config.toml
num_hidden_layers = 9
hidden_act = "gelu"
norm = "layernorm"
norm_eps = 1e-05
attn_scale = 0.125
tie_word_embeddings = true
parallel_block = false
optimizer = "adam_variant"
beta1 = 0.9
lr_head = 0.0125
max_grad_norm = 2.0
schedule = "wsd"
dataset = "wikipedia_en"
MLP neurons of a small language model. Each row is named by its layer, matrix (up: input weights; down: output weights) and neuron, and shows model dimensions 0-95. Each number is 50 + 12 x the weight over its row's rms, rounded and kept within 0 to 99.
After each neuron's rows, "fires after" lists the tokens most often just before its 100 highest values on Wikipedia text that the model never trained on. A number after a token or word is its count.

L4.up411:60 63 58 46 37 71 32 43 55 47 46 82 56 60 58 64 77 48 46 35 40 48 36 63 37 51 50 49 54 49 36 27 72 51 59 31 56 28 51 52 37 55 60 42 66 41 29 56 76 65 47 35 52 48 58 64 74 57 92 44 33 56 71 55 57 62 74 59 33 58 58 48 44 47 67 67 33 45 49 40 55 47 36 48 43 48 34 51 52 55 62 41 53 61 48 56
L4.down411:47 36 55 52 52 58 42 63 65 57 47 38 50 71 60 26 34 42 53 62 53 60 53 71 41 44 77 58 59 41 47 46 36 58 47 61 34 53 54 45 49 65 43 47 58 42 60 76 32 56 42 24 17 73 44 73 46 28 47 66 43 77 50 43 33 43 48 54 39 43 57 53 67 63 52 63 71 43 65 42 53 61 64 31 43 63 71 47 46 31 29 57 41 67 54 35
fires after: " the" 33, " a" 11, " (" 10, " The" 7, "–" 5

L2.up339:32 66 56 35 55 69 40 46 38 49 50 64 43 70 45 40 33 68 59 45 52 34 60 56 63 52 53 46 55 61 23 61 26 39 45 68 64 65 45 46 62 50 27 43 64 70 47 54 44 51 59 51 49 41 43 59 31 45 46 52 37 66 38 71 38 70 41 61 59 68 41 62 47 52 44 56 64 59 49 38 40 49 37 50 41 46 33 69 38 44 32 47 61 57 52 50
L2.down339:50 66 41 42 37 74 60 61 59 26 50 56 51 67 58 24 33 40 51 69 64 42 22 63 51 30 53 55 42 47 54 54 39 36 62 62 61 63 50 42 62 49 61 51 50 62 65 63 53 65 62 50 28 57 50 48 24 52 70 40 45 68 59 40 35 50 40 49 58 57 50 46 74 68 64 47 53 61 63 57 45 47 39 22 42 39 47 47 57 63 42 59 45 41 38 40
fires after: "\n\n" 39, "{" 6, "-" 6, "4" 5, "a" 4, "  " 4

L4.up445:52 52 51 61 50 59 40 54 60 51 67 32 56 50 64 61 63 55 54 58 49 48 53 50 42 64 44 49 50 61 42 33 88 48 24 54 57 33 59 58 33 61 41 51 64 62 31 52 53 68 31 62 53 32 61 63 40 41 58 42 59 47 42 57 52 45 67 43 55 77 46 45 52 72 61 49 42 71 42 56 28 36 54 70 48 51 60 63 56 67 44 56 47 78 35 42
L4.down445:42 34 58 45 32 74 39 64 59 37 54 56 62 66 63 54 46 50 46 56 53 60 68 64 54 34 40 49 49 56 38 45 33 42 34 34 54 56 55 27 30 30 46 59 50 39 40 46 66 58 58 40 43 71 60 51 50 58 27 62 55 44 45 33 31 57 36 57 57 43 42 70 40 61 62 39 48 55 77 44 48 46 64 59 47 49 28 36 69 74 59 53 39 54 73 45
fires after: " the" 46, "," 12, "-" 7, " The" 7, " |" 5

L4.up338:27 45 35 55 48 50 47 68 52 46 42 63 66 40 44 56 56 49 33 55 52 47 47 59 41 56 46 21 22 45 47 66 61 63 43 61 55 37 47 51 40 49 40 48 54 23 51 45 36 48 54 63 47 45 66 51 46 53 56 65 51 59 34 61 60 41 69 55 70 62 69 47 56 25 57 67 37 43 49 47 21 68 43 75 47 54 65 33 50 56 55 53 47 60 41 56
L4.down338:53 55 45 45 58 51 55 36 48 45 52 54 56 58 52 31 54 30 45 54 61 57 49 58 71 68 67 65 50 51 39 65 28 43 57 46 54 50 51 56 84 49 54 47 32 35 47 51 48 60 41 59 59 36 50 42 53 66 50 43 47 55 62 42 39 55 38 54 51 35 37 57 60 67 39 59 43 72 40 52 70 33 48 61 49 51 65 67 57 42 47 51 48 47 49 62
fires after: " at" 30, " |" 22, ";" 13, " to" 8, " from" 5

L4.up381:62 27 54 22 80 55 48 52 37 33 45 51 63 45 50 69 53 55 56 48 41 39 44 44 63 45 58 58 49 48 31 60 40 51 32 44 66 32 35 37 64 39 12 62 45 62 51 59 64 44 47 60 62 47 56 36 46 63 41 64 61 43 33 58 58 54 67 48 47 68 62 57 52 51 53 46 46 52 45 33 14 74 48 71 42 49 48 66 51 43 58 63 48 44 47 68
L4.down381:51 43 50 55 37 41 48 69 58 62 59 55 42 50 63 43 67 49 35 49 50 45 55 71 43 57 37 70 71 22 50 49 51 54 56 37 48 59 56 49 51 52 36 48 47 71 57 41 64 51 51 69 30 62 51 56 78 58 35 48 64 58 45 33 38 49 47 53 55 43 28 32 52 43 64 69 46 45 54 38 60 41 53 38 63 51 54 59 47 39 51 47 53 34 56 28
fires after: " the" 21, " an" 10, " U" 9, " a" 8, " non" 7, " anti" 6

L4.up93:45 41 52 45 63 49 64 45 57 49 62 51 43 28 64 43 61 58 67 37 48 54 65 39 47 66 39 41 23 40 17 69 49 43 39 70 80 40 73 47 55 53 38 57 51 54 47 68 53 34 58 44 51 43 43 43 39 41 46 47 46 40 47 63 37 47 68 41 63 60 49 48 53 64 51 56 43 58 55 30 48 44 43 59 41 56 52 48 51 58 56 60 43 58 37 46
L4.down93:43 39 59 43 52 24 50 59 39 59 71 56 39 72 51 34 47 63 71 57 52 55 71 71 29 44 54 65 44 46 61 65 44 58 59 32 45 46 52 38 67 70 39 55 43 27 57 43 54 27 48 42 48 78 57 40 56 46 60 32 40 70 50 42 51 58 44 52 64 37 56 51 62 57 53 34 64 45 58 53 58 46 49 57 50 78 52 50 45 40 51 58 26 52 73 41
fires after: " the" 35, " his" 13, " The" 8, " its" 5, " an" 5

L2.up544:24 54 63 49 50 58 36 59 50 63 45 57 56 52 88 36 24 56 52 44 58 33 42 56 55 59 44 41 48 32 34 25 59 59 31 45 58 28 50 50 51 55 35 58 65 72 43 72 58 41 42 59 51 48 45 51 47 51 48 50 49 48 51 45 52 58 43 78 62 57 39 39 46 44 58 51 31 52 64 51 18 55 52 52 58 25 48 68 26 41 45 33 64 45 49 60
L2.down544:47 68 45 47 45 56 32 47 60 42 41 63 49 44 60 65 58 66 37 44 40 44 44 38 65 51 45 36 57 56 68 69 55 49 62 47 29 52 52 57 60 54 54 71 37 68 61 30 41 52 48 57 52 41 49 42 58 43 30 65 26 59 57 48 67 58 45 36 61 49 57 80 63 57 42 43 75 47 65 43 50 45 31 36 28 83 65 34 60 43 47 54 28 55 35 44
fires after: "\n\n" 45, "  " 19, "." 9, " L" 7, " W" 5, "\n" 4

L2.up40:42 48 42 53 63 64 73 46 45 45 55 31 41 35 40 60 50 64 59 60 34 46 52 69 37 35 49 59 38 28 49 62 55 31 40 55 59 47 51 81 33 55 48 50 47 44 67 33 30 58 49 50 43 55 43 46 42 51 43 58 90 57 33 52 54 42 63 38 58 63 41 54 41 62 51 60 51 63 52 43 33 46 65 74 47 46 84 44 69 27 35 50 50 68 48 59
L2.down40:28 40 24 59 54 45 59 45 42 41 57 54 61 40 44 53 50 49 61 50 53 41 62 42 57 42 38 40 48 55 41 62 61 34 47 48 71 66 60 49 56 66 49 51 48 53 53 52 12 62 39 27 66 57 50 29 48 40 66 55 50 48 58 52 61 32 39 52 40 49 38 65 51 67 59 56 56 47 52 53 57 37 59 32 51 48 39 41 54 71 44 28 57 89 63 64
fires after: " \"" 48, " (" 23, "-" 12, " '" 8

L4.up216:37 61 54 49 47 50 69 55 57 31 45 76 52 60 66 40 33 56 35 39 60 41 48 47 42 61 29 69 50 60 47 46 39 44 26 67 36 40 46 41 65 64 36 56 52 52 43 69 39 73 50 71 44 51 54 39 61 62 34 59 53 34 43 65 45 27 62 39 57 61 47 54 39 52 49 54 47 40 44 45 38 47 41 32 61 45 68 45 64 85 44 48 39 49 41 90
L4.down216:46 69 33 36 32 54 71 57 63 59 58 48 60 56 41 56 36 54 44 35 46 54 33 57 25 46 81 53 51 57 73 25 45 58 65 56 51 36 42 54 37 41 62 45 61 63 32 58 50 57 45 44 49 67 51 55 53 37 52 41 49 57 64 37 39 38 38 81 56 64 32 60 35 49 80 46 54 56 56 46 58 70 48 40 51 65 40 55 46 58 39 75 63 54 70 64
fires after: " |" 51, ";" 5, "," 4

L4.up541:47 49 48 46 67 35 52 70 49 25 73 66 31 48 78 66 53 55 47 40 30 40 68 34 42 58 42 70 52 47 32 67 41 49 44 51 34 47 16 58 39 52 48 63 56 67 47 67 58 58 51 54 61 35 47 42 49 62 53 31 61 51 38 76 58 45 49 51 45 44 61 66 45 31 59 52 42 59 48 63 46 52 49 60 64 37 73 45 60 46 31 63 29 39 41 57
L4.down541:38 61 39 39 67 35 60 40 47 56 53 64 25 54 41 35 49 49 44 43 51 57 28 54 34 73 25 43 47 46 63 56 42 51 37 69 64 63 75 62 43 45 34 48 42 52 32 41 40 32 47 49 36 46 46 70 60 35 53 61 65 42 59 45 47 54 69 47 59 29 75 51 64 58 64 51 72 45 52 49 57 73 77 73 45 66 52 54 55 57 61 42 51 50 34 37
fires after: "," 48, " (" 8, " |" 4

L4.up729:37 42 49 52 61 36 59 46 65 65 62 51 63 56 66 41 40 71 37 48 50 40 59 55 35 61 43 50 47 34 66 72 42 24 50 55 49 44 46 43 46 45 26 87 68 38 40 76 46 57 27 35 51 56 48 41 51 54 55 70 47 39 54 48 44 62 48 58 55 58 43 67 33 63 54 63 46 69 59 61 39 52 54 37 42 40 41 48 35 84 54 44 52 54 37 39
L4.down729:47 50 58 38 48 53 57 19 65 53 48 68 59 52 47 34 33 61 55 46 46 63 46 35 36 57 52 60 40 49 41 63 38 54 50 35 40 36 74 45 42 41 46 58 38 55 42 52 58 51 54 62 53 52 46 49 66 60 66 59 55 45 63 27 59 69 46 51 66 70 52 70 35 61 53 45 56 60 51 58 64 45 27 31 58 64 37 41 60 71 45 58 55 74 42 39
fires after: " |" 47, " W" 7, "|" 4, " Team" 4

L4.up269:54 38 41 69 53 49 45 27 62 45 81 43 36 44 63 49 43 64 45 66 37 55 50 45 52 60 57 45 48 44 56 43 67 39 63 40 48 35 35 70 42 52 32 44 62 62 41 51 42 76 50 55 47 66 30 46 64 65 64 57 66 46 49 65 66 47 41 36 37 51 53 35 57 52 33 66 65 57 50 35 58 51 48 54 56 46 38 61 38 39 53 49 69 52 40 58
L4.down269:52 61 46 37 40 46 52 65 52 43 47 54 32 44 55 49 45 54 52 31 56 50 71 62 52 54 84 51 76 36 52 47 18 75 30 31 61 21 65 54 43 52 56 53 53 34 70 57 43 31 46 33 55 64 52 34 63 36 58 48 46 55 47 40 60 68 49 71 49 42 65 71 53 56 47 53 30 47 37 48 35 59 47 35 41 36 65 71 28 51 59 48 43 48 61 74
fires after: " The" 20, " the" 18, " bo" 6, " p" 5, " fo" 4

L4.up166:20 40 53 36 53 63 43 43 56 67 69 44 50 65 64 67 52 41 51 65 49 32 48 54 41 58 43 37 34 49 43 59 77 56 58 56 50 41 60 37 67 47 26 46 61 64 48 65 63 46 26 73 50 44 40 43 55 48 62 58 36 51 41 55 65 60 56 36 74 39 55 55 67 23 51 54 52 55 57 47 51 22 32 59 76 31 48 54 36 62 61 64 34 49 55 25
L4.down166:56 70 69 51 51 40 72 42 37 36 41 46 64 32 68 48 60 38 62 42 45 60 18 50 35 40 82 48 45 59 53 42 48 42 42 62 47 56 54 67 52 38 62 44 36 40 47 48 44 52 74 39 39 53 62 47 53 56 56 52 70 64 39 49 48 57 48 44 32 49 47 60 60 52 74 54 76 45 49 68 55 47 38 53 53 50 45 50 51 50 21 53 56 55 69 65
fires after: " the" 68

L2.up49:35 42 38 42 48 63 52 50 49 41 71 43 44 55 45 50 44 58 46 51 36 58 47 54 24 53 37 52 51 37 52 54 69 42 40 34 54 52 50 67 38 56 52 55 46 57 42 61 48 50 40 60 33 39 69 56 59 64 52 51 42 46 21 53 37 30 53 21 62 72 47 63 43 40 50 52 64 51 65 41 49 43 59 70 36 53 73 37 58 53 44 51 63 72 39 45
L2.down49:44 43 40 48 57 53 58 44 47 35 70 27 50 36 42 38 35 58 46 44 35 46 66 57 65 48 47 50 48 58 37 51 59 62 72 60 74 52 47 73 68 45 46 39 62 55 30 56 39 50 38 35 73 69 50 25 51 38 55 48 67 47 53 43 45 26 57 57 47 63 43 47 52 72 69 35 48 43 46 51 62 46 68 55 41 59 37 45 48 56 50 24 46 83 47 72
fires after: " (" 37, " \"" 28, "\n" 7, "\"" 4

L4.up50:51 50 64 53 55 57 58 43 60 73 80 57 56 38 67 63 64 52 47 54 44 65 57 61 37 63 57 50 48 55 47 51 66 53 31 56 54 31 74 33 44 37 28 57 63 45 30 34 69 49 35 60 45 42 58 45 34 46 50 49 62 62 48 51 70 61 74 44 65 52 56 56 40 66 49 44 42 40 31 43 56 57 32 59 53 51 45 63 52 49 49 38 51 47 62 23
L4.down50:59 57 28 37 45 50 64 54 39 44 35 60 49 61 49 22 29 26 54 35 56 49 55 48 47 41 69 47 68 55 73 60 49 52 73 41 57 49 43 60 45 55 47 63 33 28 45 53 36 63 68 68 62 28 46 33 51 81 51 55 66 45 57 46 42 44 29 58 51 46 35 63 53 57 42 42 62 51 64 54 55 53 51 35 51 52 58 31 44 39 39 56 47 47 25 48
fires after: " the" 61, " The" 12, "The" 7

L4.up92:55 59 44 53 60 58 54 33 40 45 54 44 64 35 64 72 34 59 51 45 41 51 52 31 53 52 57 25 55 53 45 48 53 44 57 47 68 51 36 64 61 37 42 58 64 61 33 53 54 69 44 67 55 38 46 55 62 73 63 59 39 26 41 69 46 49 68 51 52 43 45 66 60 48 55 62 52 48 46 54 38 46 52 69 70 34 48 54 72 70 67 58 43 49 42 57
L4.down92:50 43 57 56 43 55 44 64 34 46 51 74 48 64 62 55 52 41 43 35 59 43 32 42 62 36 27 37 57 28 49 37 46 33 65 21 51 46 71 53 30 48 45 60 44 55 25 39 59 53 43 52 44 64 48 59 62 49 54 38 66 60 70 64 44 46 53 58 45 47 62 57 50 31 56 54 52 29 55 57 31 35 38 50 59 30 22 31 64 46 67 29 68 66 65 35
fires after: "." 14, " to" 12, "ed" 11, " in" 7, " described" 6, " for" 4

L4.up359:24 36 60 63 53 47 47 71 51 57 48 29 53 45 43 52 71 61 57 54 38 43 51 77 64 50 46 47 56 60 49 45 47 47 27 63 32 33 61 60 48 45 17 51 54 50 45 58 79 39 32 61 31 43 54 59 58 24 58 54 53 36 50 60 68 66 53 42 70 57 53 58 61 42 59 49 51 61 57 32 57 56 46 56 48 52 53 54 61 65 32 54 42 49 40 36
L4.down359:69 34 53 50 44 44 37 43 41 44 37 31 66 55 60 54 33 36 70 49 34 49 40 53 51 35 71 55 43 46 58 49 29 54 50 51 39 62 35 61 49 72 36 36 61 62 47 49 69 46 68 40 28 45 60 44 49 52 55 49 48 63 55 40 50 65 50 81 50 42 63 61 37 60 47 28 74 58 48 55 67 42 53 62 48 61 55 45 48 54 33 41 51 72 39 25
fires after: " the" 27, " The" 13, " under" 9, " (" 8, "The" 4

L2.up343:38 45 41 55 64 58 48 54 44 41 62 41 59 43 54 53 50 45 42 69 32 38 27 42 38 33 37 53 52 44 50 63 60 53 31 46 65 41 74 57 54 66 26 37 41 59 59 43 74 58 48 42 44 61 35 40 55 63 45 56 44 57 49 52 54 57 60 60 59 45 46 36 58 42 59 50 52 59 51 52 14 32 53 47 38 43 46 67 53 51 44 64 64 47 45 16
L2.down343:59 42 47 46 39 52 50 47 58 54 52 37 52 37 50 43 20 62 64 86 39 45 60 47 68 40 56 46 46 56 40 52 61 58 47 62 75 44 58 47 55 45 46 50 59 50 59 65 40 63 53 52 63 44 91 51 52 50 52 41 49 52 48 66 35 40 31 49 34 45 59 68 70 67 67 42 55 48 60 64 60 39 43 42 29 23 58 31 56 92 40 40 58 58 43 80
fires after: "-" 28, " (" 15, " \"" 15, " '" 8, " Fra" 4

L4.up743:31 44 45 52 55 41 39 38 42 61 61 36 61 57 59 48 56 48 60 48 33 37 41 56 61 56 52 33 47 54 31 63 58 58 73 41 60 48 53 46 58 62 38 52 68 48 30 49 56 52 40 76 41 48 58 49 31 45 37 68 34 38 40 48 58 48 54 87 71 67 47 27 62 56 54 63 45 50 39 45 44 47 46 74 52 70 54 68 53 41 58 66 65 53 56 30
L4.down743:48 37 74 53 56 59 75 52 60 35 68 63 46 61 40 56 51 30 54 43 42 45 58 58 35 34 48 52 23 17 50 41 46 26 56 52 47 49 39 35 72 54 51 51 40 45 63 62 36 59 64 64 41 33 38 37 49 58 64 58 52 44 61 44 59 37 38 45 60 49 52 57 40 54 63 54 60 65 55 47 61 59 47 39 55 43 52 51 64 22 58 55 27 61 50 51
fires after: " the" 74, " The" 10

L4.up704:68 56 38 41 60 69 78 27 46 66 46 47 60 36 46 66 51 67 43 41 72 56 66 53 67 34 45 51 64 31 50 46 62 49 68 30 51 29 39 76 45 28 56 65 59 69 50 25 55 55 33 62 49 52 58 36 71 68 73 70 62 50 25 38 77 40 52 48 56 36 38 57 55 48 52 58 28 34 37 45 54 58 47 55 59 49 50 47 39 55 69 27 39 51 48 29
L4.down704:37 55 46 58 26 50 43 50 37 66 51 50 35 46 77 45 55 34 59 40 41 39 49 40 58 58 38 22 43 59 59 64 31 43 46 66 50 37 52 57 29 42 56 57 70 47 12 48 51 68 40 58 49 49 60 55 49 48 44 34 40 53 79 56 28 42 44 45 73 36 25 41 63 53 57 61 44 43 60 50 42 43 54 49 55 46 28 31 51 63 60 61 60 41 67 56
fires after: " to" 59, "O" 5, "'" 4

L2.up642:41 61 48 31 73 60 52 45 49 57 51 74 81 29 51 68 48 52 66 66 51 49 62 59 37 33 46 45 52 31 43 53 55 50 40 53 43 35 78 97 59 57 42 57 55 58 43 41 46 39 54 43 36 34 53 48 41 45 42 41 59 60 46 58 50 49 49 51 72 43 61 48 40 43 54 50 44 59 52 50 40 36 49 63 52 39 30 60 39 32 50 56 70 60 48 59
L2.down642:60 42 42 42 45 62 43 52 54 24 58 41 58 45 35 52 56 52 72 52 46 65 54 72 49 31 59 39 64 50 16 52 42 46 48 65 59 44 53 44 51 74 22 42 64 46 44 53 16 52 51 42 46 47 62 57 33 54 40 42 78 60 54 58 46 31 38 26 62 50 41 70 51 55 68 68 62 52 31 64 64 28 59 59 48 51 62 47 52 51 44 34 51 80 38 46
fires after: " (" 17, "″" 12, "-" 11, "\n" 11, "\n\n" 8

L4.up446:46 51 58 56 60 57 60 38 40 55 54 44 37 57 58 50 47 46 75 55 28 57 63 44 52 64 35 53 47 64 43 52 61 41 46 45 63 24 36 30 48 48 21 48 67 60 49 43 44 40 41 71 45 38 49 41 68 43 55 66 52 40 11 60 62 48 59 47 45 57 50 50 51 61 42 57 42 49 45 42 53 41 52 74 44 52 49 42 73 31 37 52 57 71 54 64
L4.down446:38 60 44 40 41 38 38 42 45 55 73 54 72 63 48 50 55 56 42 73 59 54 58 57 29 46 65 68 55 36 55 45 39 42 58 58 41 66 46 31 56 46 62 39 71 42 52 50 41 66 81 39 45 50 43 30 49 60 58 49 42 54 55 33 53 65 46 61 54 42 50 48 65 49 65 73 63 61 43 51 50 63 40 30 41 44 46 57 50 48 54 55 66 64 44 25
fires after: " the" 31, " a" 19, " first" 9, " an" 5, " The" 4

L2.up44:43 37 39 43 51 66 58 26 44 38 58 66 59 50 63 51 59 57 45 29 43 58 74 52 67 71 52 52 50 63 58 55 51 55 56 73 64 35 52 54 62 53 42 66 57 64 35 50 29 53 36 51 44 52 50 51 48 51 46 53 78 36 59 33 45 50 45 71 69 62 62 45 52 58 69 45 50 50 47 31 42 69 59 61 57 43 27 55 65 59 54 62 60 39 48 76
L2.down44:50 49 44 47 51 50 66 58 52 45 51 55 68 38 52 54 75 32 36 40 66 64 54 56 36 46 55 66 55 50 70 44 49 47 58 67 37 47 76 39 41 35 78 50 56 49 25 38 50 43 61 60 46 53 65 36 52 60 79 39 60 55 61 70 46 37 29 54 42 24 62 25 66 42 38 36 50 36 56 52 62 50 34 47 62 86 58 41 45 31 60 54 58 61 42 59
fires after: "," 24, " (" 14, "-" 13, " where" 7, " that" 7

L4.up431:79 51 37 35 53 57 57 59 59 65 75 42 37 40 62 39 58 58 29 42 40 54 67 54 59 22 42 49 53 55 41 42 30 56 48 54 50 17 25 38 54 59 40 70 60 66 30 54 63 46 25 50 55 26 56 43 68 46 58 37 35 42 50 67 67 44 59 62 46 49 55 47 21 43 60 73 44 48 31 53 59 43 50 65 47 21 53 46 44 49 48 52 52 55 49 55
L4.down431:46 63 47 43 21 43 41 57 54 80 44 63 45 48 37 55 88 56 64 40 48 46 44 77 47 39 52 40 64 50 53 51 39 58 77 57 55 49 46 41 59 50 69 30 51 35 58 32 77 15 37 66 47 43 59 59 47 34 55 60 56 54 49 36 52 39 47 61 36 43 48 54 56 58 64 43 48 61 43 58 49 46 63 62 68 61 40 55 53 42 48 47 65 48 53 47
fires after: " |" 40, "–" 12, " to" 6, "|" 6, " 1" 5

L4.up744:77 35 46 53 78 52 69 62 48 57 63 47 59 45 61 52 50 45 50 67 57 46 58 55 50 45 50 35 38 39 36 78 61 43 31 56 56 45 55 83 43 49 54 37 47 45 56 61 56 49 63 39 46 43 65 72 33 40 73 59 54 34 50 72 42 41 56 39 54 49 61 44 65 37 47 54 45 68 37 65 34 58 50 61 32 56 50 34 55 52 28 50 61 71 36 55
L4.down744:25 48 21 32 54 63 57 49 44 47 64 64 50 46 52 38 58 52 45 40 61 48 60 62 53 45 44 64 37 56 57 52 50 63 52 30 54 59 41 45 59 41 39 67 41 33 50 43 34 52 34 70 66 39 67 43 68 47 50 65 72 54 58 51 36 65 46 59 28 65 43 45 31 55 58 40 65 74 45 42 56 50 45 40 54 51 65 68 53 63 56 62 44 54 43 27
fires after: "-" 20, " on" 17, "'" 10, " under" 9, "–" 9, " (" 4

L4.up688:62 57 46 49 66 67 41 68 49 44 59 45 58 52 60 69 41 36 39 46 27 63 62 53 12 18 44 40 36 75 58 47 66 48 38 41 47 42 62 56 56 51 53 44 68 57 27 55 54 66 40 61 52 37 51 47 37 67 53 69 48 51 38 48 52 54 54 51 67 64 43 42 25 60 62 58 30 38 27 43 54 48 42 45 49 52 64 54 44 60 73 54 57 27 51 69
L4.down688:28 60 58 44 46 54 62 40 47 33 62 59 31 50 23 56 22 51 36 48 41 57 37 33 48 49 56 51 37 53 59 53 38 67 63 50 51 52 62 50 40 52 50 28 50 43 53 48 48 35 49 42 72 56 41 49 47 45 48 71 39 70 43 35 38 38 39 53 66 38 43 37 49 46 70 46 40 51 20 49 49 63 65 85 40 73 26 43 43 44 43 46 23 48 44 53
fires after: "," 22, "." 16, " July" 11, " February" 4

L4.up605:31 21 52 52 67 60 62 60 51 82 32 34 43 70 53 44 53 76 44 54 40 58 58 61 63 46 44 40 58 22 29 59 63 67 66 49 54 27 38 42 39 58 48 49 59 49 39 51 45 34 49 64 26 50 30 52 45 55 55 57 32 40 28 50 43 49 57 61 77 40 57 74 41 41 54 65 45 53 34 71 43 60 53 63 42 60 69 67 52 41 46 28 46 53 47 54
L4.down605:61 59 41 60 47 51 53 49 46 42 56 47 39 50 44 50 60 58 59 43 48 67 63 41 53 58 73 58 55 77 57 65 45 31 47 58 60 24 52 37 65 53 49 44 35 38 62 74 44 59 50 28 66 42 41 47 37 45 53 70 49 44 44 45 53 53 38 56 52 68 48 47 30 64 42 69 58 47 26 29 39 65 29 41 37 33 73 62 61 39 34 81 44 88 65 41
fires after: " to" 18, " at" 13, " of" 10, " in" 10, " would" 6

L2.up31:44 45 43 56 60 77 55 64 46 48 49 43 55 76 54 59 57 77 30 40 35 39 57 66 27 50 37 43 46 42 59 49 47 38 42 53 39 47 48 56 33 57 19 61 63 55 52 59 80 56 20 49 55 76 63 44 60 59 52 54 41 40 42 39 60 73 58 48 58 62 34 46 18 46 80 52 35 50 26 46 48 65 51 41 49 27 52 41 53 49 61 63 57 29 53 55
L2.down31:47 44 36 61 74 65 58 75 40 52 73 58 50 56 42 65 50 38 50 42 40 47 78 45 24 25 78 64 60 45 62 46 47 32 52 69 51 28 29 49 55 57 33 77 45 47 49 63 65 45 43 53 72 47 40 35 35 67 70 61 53 40 68 53 46 47 44 57 48 61 37 73 42 45 57 54 61 50 63 30 54 35 48 37 63 49 57 50 49 44 48 56 53 58 59 60
fires after: "," 34, "|" 12, " and" 7, ";" 4, " |" 4

L4.up514:50 46 61 48 57 61 52 60 41 83 70 32 55 65 72 67 46 58 53 63 47 49 49 48 58 32 45 57 26 44 42 57 42 57 57 60 45 39 38 49 56 46 58 71 64 67 42 69 62 67 22 43 47 39 54 56 52 55 41 23 43 41 45 45 44 55 50 53 71 54 40 50 46 33 55 59 43 58 33 28 61 74 52 60 46 35 29 52 61 61 40 56 64 50 46 73
L4.down514:58 41 52 48 47 39 53 56 71 47 51 41 40 51 41 53 72 63 69 26 38 60 56 44 58 49 67 62 56 46 42 43 45 64 47 58 42 32 59 52 47 35 64 57 31 45 67 46 45 50 59 54 67 41 57 56 68 34 41 48 38 36 49 41 72 55 41 60 48 62 32 34 49 47 57 44 48 56 41 46 40 44 46 53 42 42 50 48 55 41 57 60 42 30 41 35
fires after: " |" 37, "." 24, "|" 5, " and" 4, " was" 4, "," 4

L2.up217:31 66 60 27 43 54 46 24 45 61 56 60 38 60 82 42 53 42 49 55 49 45 68 61 71 53 47 60 56 48 37 58 63 50 42 41 48 44 50 41 52 50 54 62 65 82 38 66 47 67 42 57 57 40 62 49 41 68 30 51 58 51 47 45 50 37 48 53 77 57 53 47 54 59 53 52 54 64 32 40 45 58 59 60 30 57 51 75 46 62 41 52 53 44 51 52
L2.down217:62 69 47 33 27 58 58 51 64 51 30 66 60 51 58 51 57 59 48 57 61 47 58 61 55 35 50 48 58 60 33 54 47 46 49 46 75 60 62 53 80 65 56 52 60 52 54 33 42 61 44 61 43 56 53 56 58 64 37 47 53 47 73 50 56 45 44 72 52 47 32 48 53 42 54 50 42 37 57 65 63 33 44 17 44 40 49 49 71 66 24 41 46 50 58 68
fires after: "\n\n" 43, "\n" 14, "  " 7, " Pos" 7

L2.up79:35 49 38 48 57 66 63 31 32 38 70 45 40 32 45 64 45 65 35 40 44 59 47 43 51 48 25 49 47 41 51 62 64 46 67 51 60 48 72 70 40 58 52 52 41 68 32 57 61 36 42 50 35 30 41 58 38 67 53 51 60 28 41 42 64 51 50 38 59 63 56 54 45 46 74 51 68 64 51 61 43 44 47 91 31 35 49 47 50 44 58 60 63 70 43 48
L2.down79:48 48 57 35 23 56 54 38 48 78 47 42 41 57 64 56 65 26 70 42 31 48 32 56 34 57 68 49 72 46 32 42 57 69 43 59 36 38 47 60 71 52 53 50 43 45 62 61 44 44 62 48 21 47 45 54 46 73 44 46 70 54 69 29 33 36 48 63 40 45 50 50 55 71 54 34 49 60 69 48 34 55 41 53 46 34 65 65 60 59 47 43 52 62 60 60
fires after: "\n" 51, "-" 12, " \"" 8, "  " 7, "\n\n" 6

L4.up453:63 46 46 50 56 56 29 52 47 50 40 61 49 51 84 48 63 63 38 51 23 58 52 42 65 46 50 42 54 35 56 54 71 41 49 70 45 37 52 64 63 55 28 52 60 59 40 22 53 56 48 55 65 37 60 41 66 64 60 42 46 29 48 35 56 65 71 58 65 60 53 39 50 45 57 58 39 46 38 49 53 36 29 65 50 44 63 68 57 51 54 39 76 47 39 45
L4.down453:61 41 38 66 64 61 47 50 63 58 55 67 53 67 53 53 39 49 59 53 56 46 28 50 50 11 49 47 35 46 33 74 74 53 58 54 58 44 65 34 55 46 60 42 39 43 41 47 63 39 65 42 32 34 53 56 27 60 48 52 64 60 39 71 77 31 45 59 41 38 46 55 52 59 58 30 40 46 66 44 58 39 48 42 43 35 49 48 61 60 61 64 55 68 78 51
fires after: " In" 26, "In" 14, " to" 9, " the" 5, " does" 4